config.toml
d_model = 512
n_head = 4
n_kv_head = 4
d_mlp = 1344
init_std_up = 0.0254
init_std_down = 0.0
optimizer = "muon_variant"
grad_clip = 2.0
train_tokens = 2005000000
MLP neurons of a small language model. Each row is named by its layer, matrix (gate and up: input weights; down: output weights) and neuron, and shows model dimensions 416-511. Each number is 128 + 24 x the weight over its row's rms, rounded and kept within 0 to 255. Numbers have three digits each. A neuron's up and down rows have the sign that makes its largest values positive.
After each neuron's rows, "raises" lists the tokens whose logits its output raises most directly, leaving later layers aside.

L6.gate1185:120126098067097139153137107177127121099120099148115167138110092138134121148139120141156139107118128106153143108095097138155175185121178148138188149131142100119110157180113090116080106129152141161136167110159134122148121111136160159150120170100139164160168164120157123142138179117094161114
L6.up1185:116143107121168140163186174175085112128138109122089138078136147141119138098098167100145132093140078147182137118080145136145132123183127112155099138139111110164189109102116144148104078128124118130106122142150127088107115112128155118137126166123198090128075127132140138124092125111091150146
L6.down1185:091161124132168122106124140159129082127118143162116160124131159139118098110142130133105116126101125153140109116118106139114123167140133157117117103163093157129098119130107115101133129158113147097112158151116105101116100117158113137118132104118137171138105138075134111121081144085166136099
raises: "ous", "out", "isms", "igh", "och"

L6.gate1252:147143099139110172099153115119128133082162134135119108147172121155133120132111164152162135080103118119173118140152111136144098107158140111134121150109159160108113106116122130117105139172095135145098110129110126120145078124124135144162116109116104140109133118123117120135140170177165169134
L6.up1252:098107114135132161117114117168144136100132146119146144146162111150129158120134132119153081113122109073136138161141109137190104099175131126168140166109145149112113095070107096135124139135130124125128096123101148164118093115180124143144137116159118145131113129150132110114112139157139148090
L6.down1252:092136103143096169138129118108125142096160118147158125103108134141097191102139165139106103129143132121130105127141153128140067153123153120149156179120070128101124101133149125167139120146135110131144157141137134132132141106123169109137127149122134157150150142190084134130136152165189121081
raises: " families", " regions", " teams", " festivals", " districts"

L3.gate115:168157121159090130144146148128104182124108125139109107134139140158068143106111102140151110088140121130104134114125129128135137120129151125130124128118187138103151093135104170140140078112100130168100149164165132164160134138137172146124180128085114099154126124144140132147109158154113129142
L3.up115:144108143115115094092143161112169137177122122109098163131132104122137112172139146152098137113112206150105165131159130176126082096125156144111144111132140126112146119127105105165146134119163148139117093126117138104130103140123126133109116157138117139148152107135147139142110095095094074143
L3.down115:124111134085124125156164148146138120125110158112141126122124119138140153160082073142183099137116141098150196148097153155086126126098152166110123106099164115117119125114086109106151103094144132153106129144115081122091116102139080118153081126088094079103136132087158105158103113167163119136
raises: "ing", "ed", "ings", "er", "s"

L3.gate752:133087132147177122127130111123113162123167135110142122164133146165121146129112182143129120117143113124088085122095056128084140156141118148089160112155094085148152167152130105145125121137127109140143111130182166128190119139137159111152149098119138169142134106122116151124118180121133098145
L3.up752:112131130102108111125143111116132151082141153131135115139111129153117165150180142136124100115132147144119145131138117124111114125130136126123106109131125141122131141112121142168140117143149123137101103108133105168131142100125156144088128099134163111138125095148175090126150119120133079152
L3.down752:146097152141145161123140162110110098082144129155115125150097094118105107146142158153152130137104129141141160195139140159121154143124114098108145132094140114132094123132096105096070142129161109137141117098169069123180134196122098106183138128151140145134142177129139141157160149170075141132
raises: " each", " those", " their", " the", " its"

L6.gate225:149132115129146090132113180115127097117092130135143128087129126132173167144158140136103120142138083087115161178146105154139109133109147156083128151084160122120146145138130120144099106128111166107136168137178171098161125125129129141146084130162137072119134150107117117126148131136079163145
L6.up225:174091113166119104154154155160096161123144132133093125111118119134127172128127120112127146113084128110171136148101162146177117137148121118113115134134099149140104162109105134159116150095137145142127179099107148143106145134101144144170139128133102180090119126130166134161128129126097152133
L6.down225:092125137127173109146166138156089132145104158100129137120073077123097115129091131136102128102086146132125150154133126146108117193115132154141144129118182153143153104139093162149140103125140151163130103128141114133162179142150098104154107078134138141122093133105156119130149153168114113143
raises: " walls", " square", " streets", " tower", " cour"

L3.gate698:139165118099124157110108124095142118151116102114108140144131106142145137119117114185130135093172089087117158131164108150098165103118068092148145119204140106145096152149107116117116123131149173121102091169074140135119118107134109138115110098158125144069122148134167091137120109114149122091
L3.up698:153192137120129154124172146095126129098139148110130148161180113171153110119135148086151122138153075114085084136120145143161198102117146124148107169091136122139112184167166073114103103156122135119088160136130147142117129062151097131182113101145117113103117152089144130141184128149123136114
L3.down698:161144171082106171172136161116124154105103115123173117167129145111122112106083164144159148121117117137156094111103125093104112100126077114141103136133129132133095186168159047087122115157145086105119147130132151126164088131165124116192141108121142149136112103151169145076192101102134125108
raises: " him", " it", " them", " those", " the"

L6.gate1312:100128144121077162123111091145145096132104130168132115114113154124099128146115105151113133134155119180119122105107180099133146098108148124092164118134115113156136161107107120145122120148093135111133088170141114089122124123162143126125146134105103149099124158145114139128118135166124109150
L6.up1312:103122115131118118153172079115102145128137177105142101142135131140107117142153135108127140150131142119095137137163115165143126140113132148130135140141133112122122169143061106138103140137122148083128141143111148160094138098107160176091146153158139090113129157126154129122172164111108087148
L6.down1312:141090152117123115116167113151127109142125120173130112104116149136102119137138124115133131147136115094162120125140130153099127142150153109168135115160058160149111111143126128136160138169152116143138083143096126110148118124096118107116112127127130117133124162077085154136118155142135140156
raises: "ings", "ishing", "ing", "oir", "ical"

L6.gate540:146110141137148116126124132123152123156149136117130134164131064143139143097148143119165123124153156129178127142118126140156069143085090140128142104086143120082159083122124111131125112121158151084142138129105072118098154119122140133135124135123141145125106175127217137125118144127123137133
L6.up540:127133088106140092105131129159101151164128133137140119089126094162119138149099151099176099129116139147124113139125120126134124172120078167116129159090115123127135152132125146152082133186172108117144151077103118152092111126135101110146164100104159075116173136124200102074169141151130145118
L6.down540:138132123126148144117116117170118149139154169074133142103094131126125116154096090103124127104131083110126131124120132122153162118126125156126136141094070142116114112126115117104142129153098124097159178113113115101113123097195121119135115103148144133098142134079164135130131121116145132117
raises: "aster", "ment", "inent", "bs", "ot"

L6.gate806:145106121158133149083116167092165155132118149086063105105095156155162120157090149113118140181126105160131166170095107163081126091124116119108152168143125119127101132144124103118140130144111127158138084153119145141092119096101135111138073126090126117122106133146157125147124140118110125152
L6.up806:117129099127135136106165136126140115096099141137101086138146156115125152154143112167127172144164138089118129096150106125118174140111099132131152121134151146098132095129119197129152083132120144157151137123128137130146160135122173103142134115086155089133083105150091132118103104128133108143
L6.down806:105120149093119207154116151159138142082144083095132160155134154173154121123140134122154146116106140096117152182164111151143097124080095114091137114140156079189123163144107111131159132114124106159152150117145126149088149141148115106147125089052168140120155153144139131096181150121144146120
raises: " include", " were", " are", " included", " have"

L6.gate562:121147089111154159134127105125103121079087114148091169127105138130149156101069107142146125156117129090113136182121133133123111136147072113112119147103125111141128094131085121110136139178098102121115078091102129121167101072151133094156150128116138139140138114115142114118141107126145161140
L6.up562:167088118159102140093118103124143146155170126105099108137097118168081109193139123076112116169099104138107095170110108127104155113135151134134114161175105176135164144167175130132099160096109130135145095154101120146135122131135094119119082123135112104123121103169115110094067108122084114119
L6.down562:101189125101127139175146098158081113079126114164094169158107118094156186107086127154173120146110160092124177140093139094099105116145101103148151127156128150162121109175096104125122119126117134127134110083086126118156104079108136079151155155127159149112138164117153131111163145111118142112
raises: " are", " were", " have", " include", " indicate"

L3.gate1218:123127113170118149160174143156117150127158164155122157201131113162166116108098150134099118157108107162122149120135170111124142168124116147118118101134149110135127159109135116132139117119133107122141132134117135149108051113138136130127106097100163117139084136135153124124134104159153152114
L3.up1218:107137164146141112175103133112156126130139105163188115126136114124156102138113096165145126156124129144097085151101123158147160123116132099113139119159074145120136165140097122124130114152130127130115136166094180121121114129123197136143153101111129132152133172120102091125165078134115178055
L3.down1218:149164138105150133169065149117116130130114086169146133133134118126149132117133139166108119131145117108163067105126127133081144121089107103150148145120130145140097175111077113127082139139157113122113117137131131123142136135139118131176148148128116119115114135151126087150109095125093141136
raises: " him", " it", " them", "ting", " down"

L3.gate256:116113143126124113100091084142125155080139147126083110155139150135124137145123157134140125112155134159121128123132128104092142213136116119117093077099142164163135117103106149102114086097094144171109148128153133140145109096155177109089134112134141164101136166065127133104104142134109110124
L3.up256:106129148114113173132142071137139125155103106102079128129165093135112156117181130106122162078142143144124101110134135103128140108162113149141116128159120112152139093127152123123094080152153112103139112116092109116096118147131116139096118119146113133146131132111141131107112148178147102115
L3.down256:135133135145136145092106113146125162124114134153083136166149133137147142101112140145102113140144157145135093100113092159094139149133149140133155150141142104082125100140130115123073079120149127152079121109141087159125098120142133155090128124134116144117083127080158151141126119142146123118
raises: "od", "aged", "ry", "rid", "y"

L6.gate637:129114135138134099071136104096153139168133096148113110114126153083156135115112159156121101186065128136109143100136182127156129119108101148148171148143125149136104126144105118133118118168145168117167130114123077159129093168124077110113095103149123141144122105155155106104107147142136115136
L6.up637:125113165162113104180140150182156120126124138106119170138050148090122132115153118105140145115131140148090114134120131091170116165131147145134134145143143088122121166132114136182165088137117085123108130113130128103128081116113099139125092126148180118128152142122121119085128085139132155147
L6.down637:110138116150181139117103107127159152133077138140095099117161131144145123145109130117132122172123107097124081126113117128127122133152136140131127142115104082157119102162152159157130151105093102130118143139093143171134118097094112128119114146110113150160132117122165120117175126136157135130
raises: " possible", " necessary", " shut", " advantage", " least"

L6.gate698:095142139149094106156139131101095122121123174170115138105097162135125127126088098170114134151147136155095121153166161119117103155140134141148116115132084125160101143109149152125101136121146078126094167158081121127136099118120089095156120138110134131150078123129103123158080164145138140123
L6.up698:104086133120107146122172129099156096118119136146140144116110147105155119168094110113099093104134145136102141123147126125157135108128117162125129108109146164144112123183147104142125098130138135138088116128203160149090115125117134108074144128125127164128097176080070160126154126133136132159
L6.down698:136109120163123095077109149130150127160137123128098111136135124133153108185150125121134121160139111162135143111129125141106106122140071127137159135145122125137115134131123163144169154100122118109124128145156137147126164147122153168080115113153162149132099101112122081149079156167132167134
raises: " having", " being", " becoming", " doing", " taking"

L6.gate505:112142124085121177159099089098178139143104099153142131151135117125114153118078125127081106117132154101104114080104094143158131077150139089112145140116128140163115153150126089176106139129093177121146063157094126114133072132141105164149172103146125119170130118096131160094131110118116147117
L6.up505:085115113134076134135130081108089102125154138077139104145135132110121137133176168100135147164084136123145122102135137172146116152118146087104126126131118104151090128162113100128145143096158134102123164134091118124109144139116103157128138121149114134107115169104157126170106144154109168095
L6.down505:101074131158157139141141137128126138126147066178145160133153116136117122153124155161112104170154125133127127147132108188108147111150129138158136153126161113114078136162134113144149158121126161089144138111132094148113123091152118144156137117116115126157112198155140130101129142155133132061
raises: "ming", "ese", "nd", "ists", "sters"

L3.gate690:144138122136113151143109137119125138090095128119101171122108129102149146114111134150139172139151143077118122176141111137094085091171101110121171165088109146169104118110108150104125129166126118141102125158124158113151134084169124102106169113134160113138131153125105154127138122097152138079
L3.up690:128105137185101134117105132153123122168121127126100096120092086146124122126120121121167151160101127156165104108142158135187115085134143164137127152158078125094144112111180111174142133147091127176169093164121137166134103108179115141062093153087110130119134161122149104119095139115127103101
L3.down690:116175120113154120151145120160100150070114126137124181128142149079103133056093131143123143152177140117115163146100129129097122141121097108126117161084104113146141112149112127128145123141124115123113146120103129121154134109120131117176143105092138139106163129124155091122153127110149133162
raises: " were", " are", "'", " such", " include"

L6.gate1037:164120133135148132125093151130117107100151129102109100115134158068145106110141159126154093163140153103117142132166160159113104163124103096152174130110127115160134131121118145110123173143150125133169128137107145136089135140100110150126120116170087131146121144135119149150112122101165152154
L6.up1037:165141078091184158145136099140106114096131174123132123143101141089154099134136121139142153121129109080116139137076129104115120127117128117143167103095097117150100126129118137139121113187127111132123131103115142162117137146147122133138137096141163096150175153183107130119141131173144148127
L6.down1037:134102136102162115143099130146095140124171127102134133113124183094142081141135107148134116141167118110153118171135148139139086097144134170115105126103151153081112118161126139163107094139115117160129127113124105153076112170163161133127109093080165109093139168168113136149106140116147123155
raises: "ar", "aring", "board", "ars", "Co"

L3.gate692:175084117118141141122125152124149147147121166139083118119107160124129134126113098132144123110124119153116119134083124122116142101164128117113131130139131137113116139119114138132102110117121171076084126142119102136108144113133143185145139096107149136106118135124100176125114184114155136114
L3.up692:127094124099084137124161112074159176137160167115119126151143116109171142121132150104137136152098128144175120128119096074115145118168160115113101154109104166146173123090154152110076125130134135111142090144140118092059096182127130177121129130155112122120128114109081168125124144167123130115
L3.down692:130099153149129141073111116144128097109168109141131108130124106117153133143074136125174057088135117145166171129111138094051106115116129137122082104143145145109125122112117138131128119112059123150121155145104102127102122141131146120097147172083142107139134102133132159099133184153150090097
raises: " example", " course", " fact", " contrast", " which"

L3.gate796:141092149146109146135150183183097064093149112135088118114147134144131129124095091153157123144099090098160131125087124130136116126144103103114154111162147129145183137130127083140093138152127150105110128117126139176165114130185056144173086133149129126122126109142130158128111106100136121129
L3.up796:158136160096141133120118118118127152115164125175150094124133119162128140126140092122129128091192122130150117147140142125118136093111090137100140107169130133154123111177106102139130136098106107108157134140154111101139148141126123154102165157144120121140119110123100125119167092147133131165
L3.down796:138182156136164155126066108117099123131125101169175114154125084136124094131094125156156158117139095166140140145165151119135145151130113132121117122140112117143130120094112145114092125098102147118166161127154096069140144145099146136141150119123144129133154140162122118128141108141157127134
raises: " each", " this", " another", " the", " its"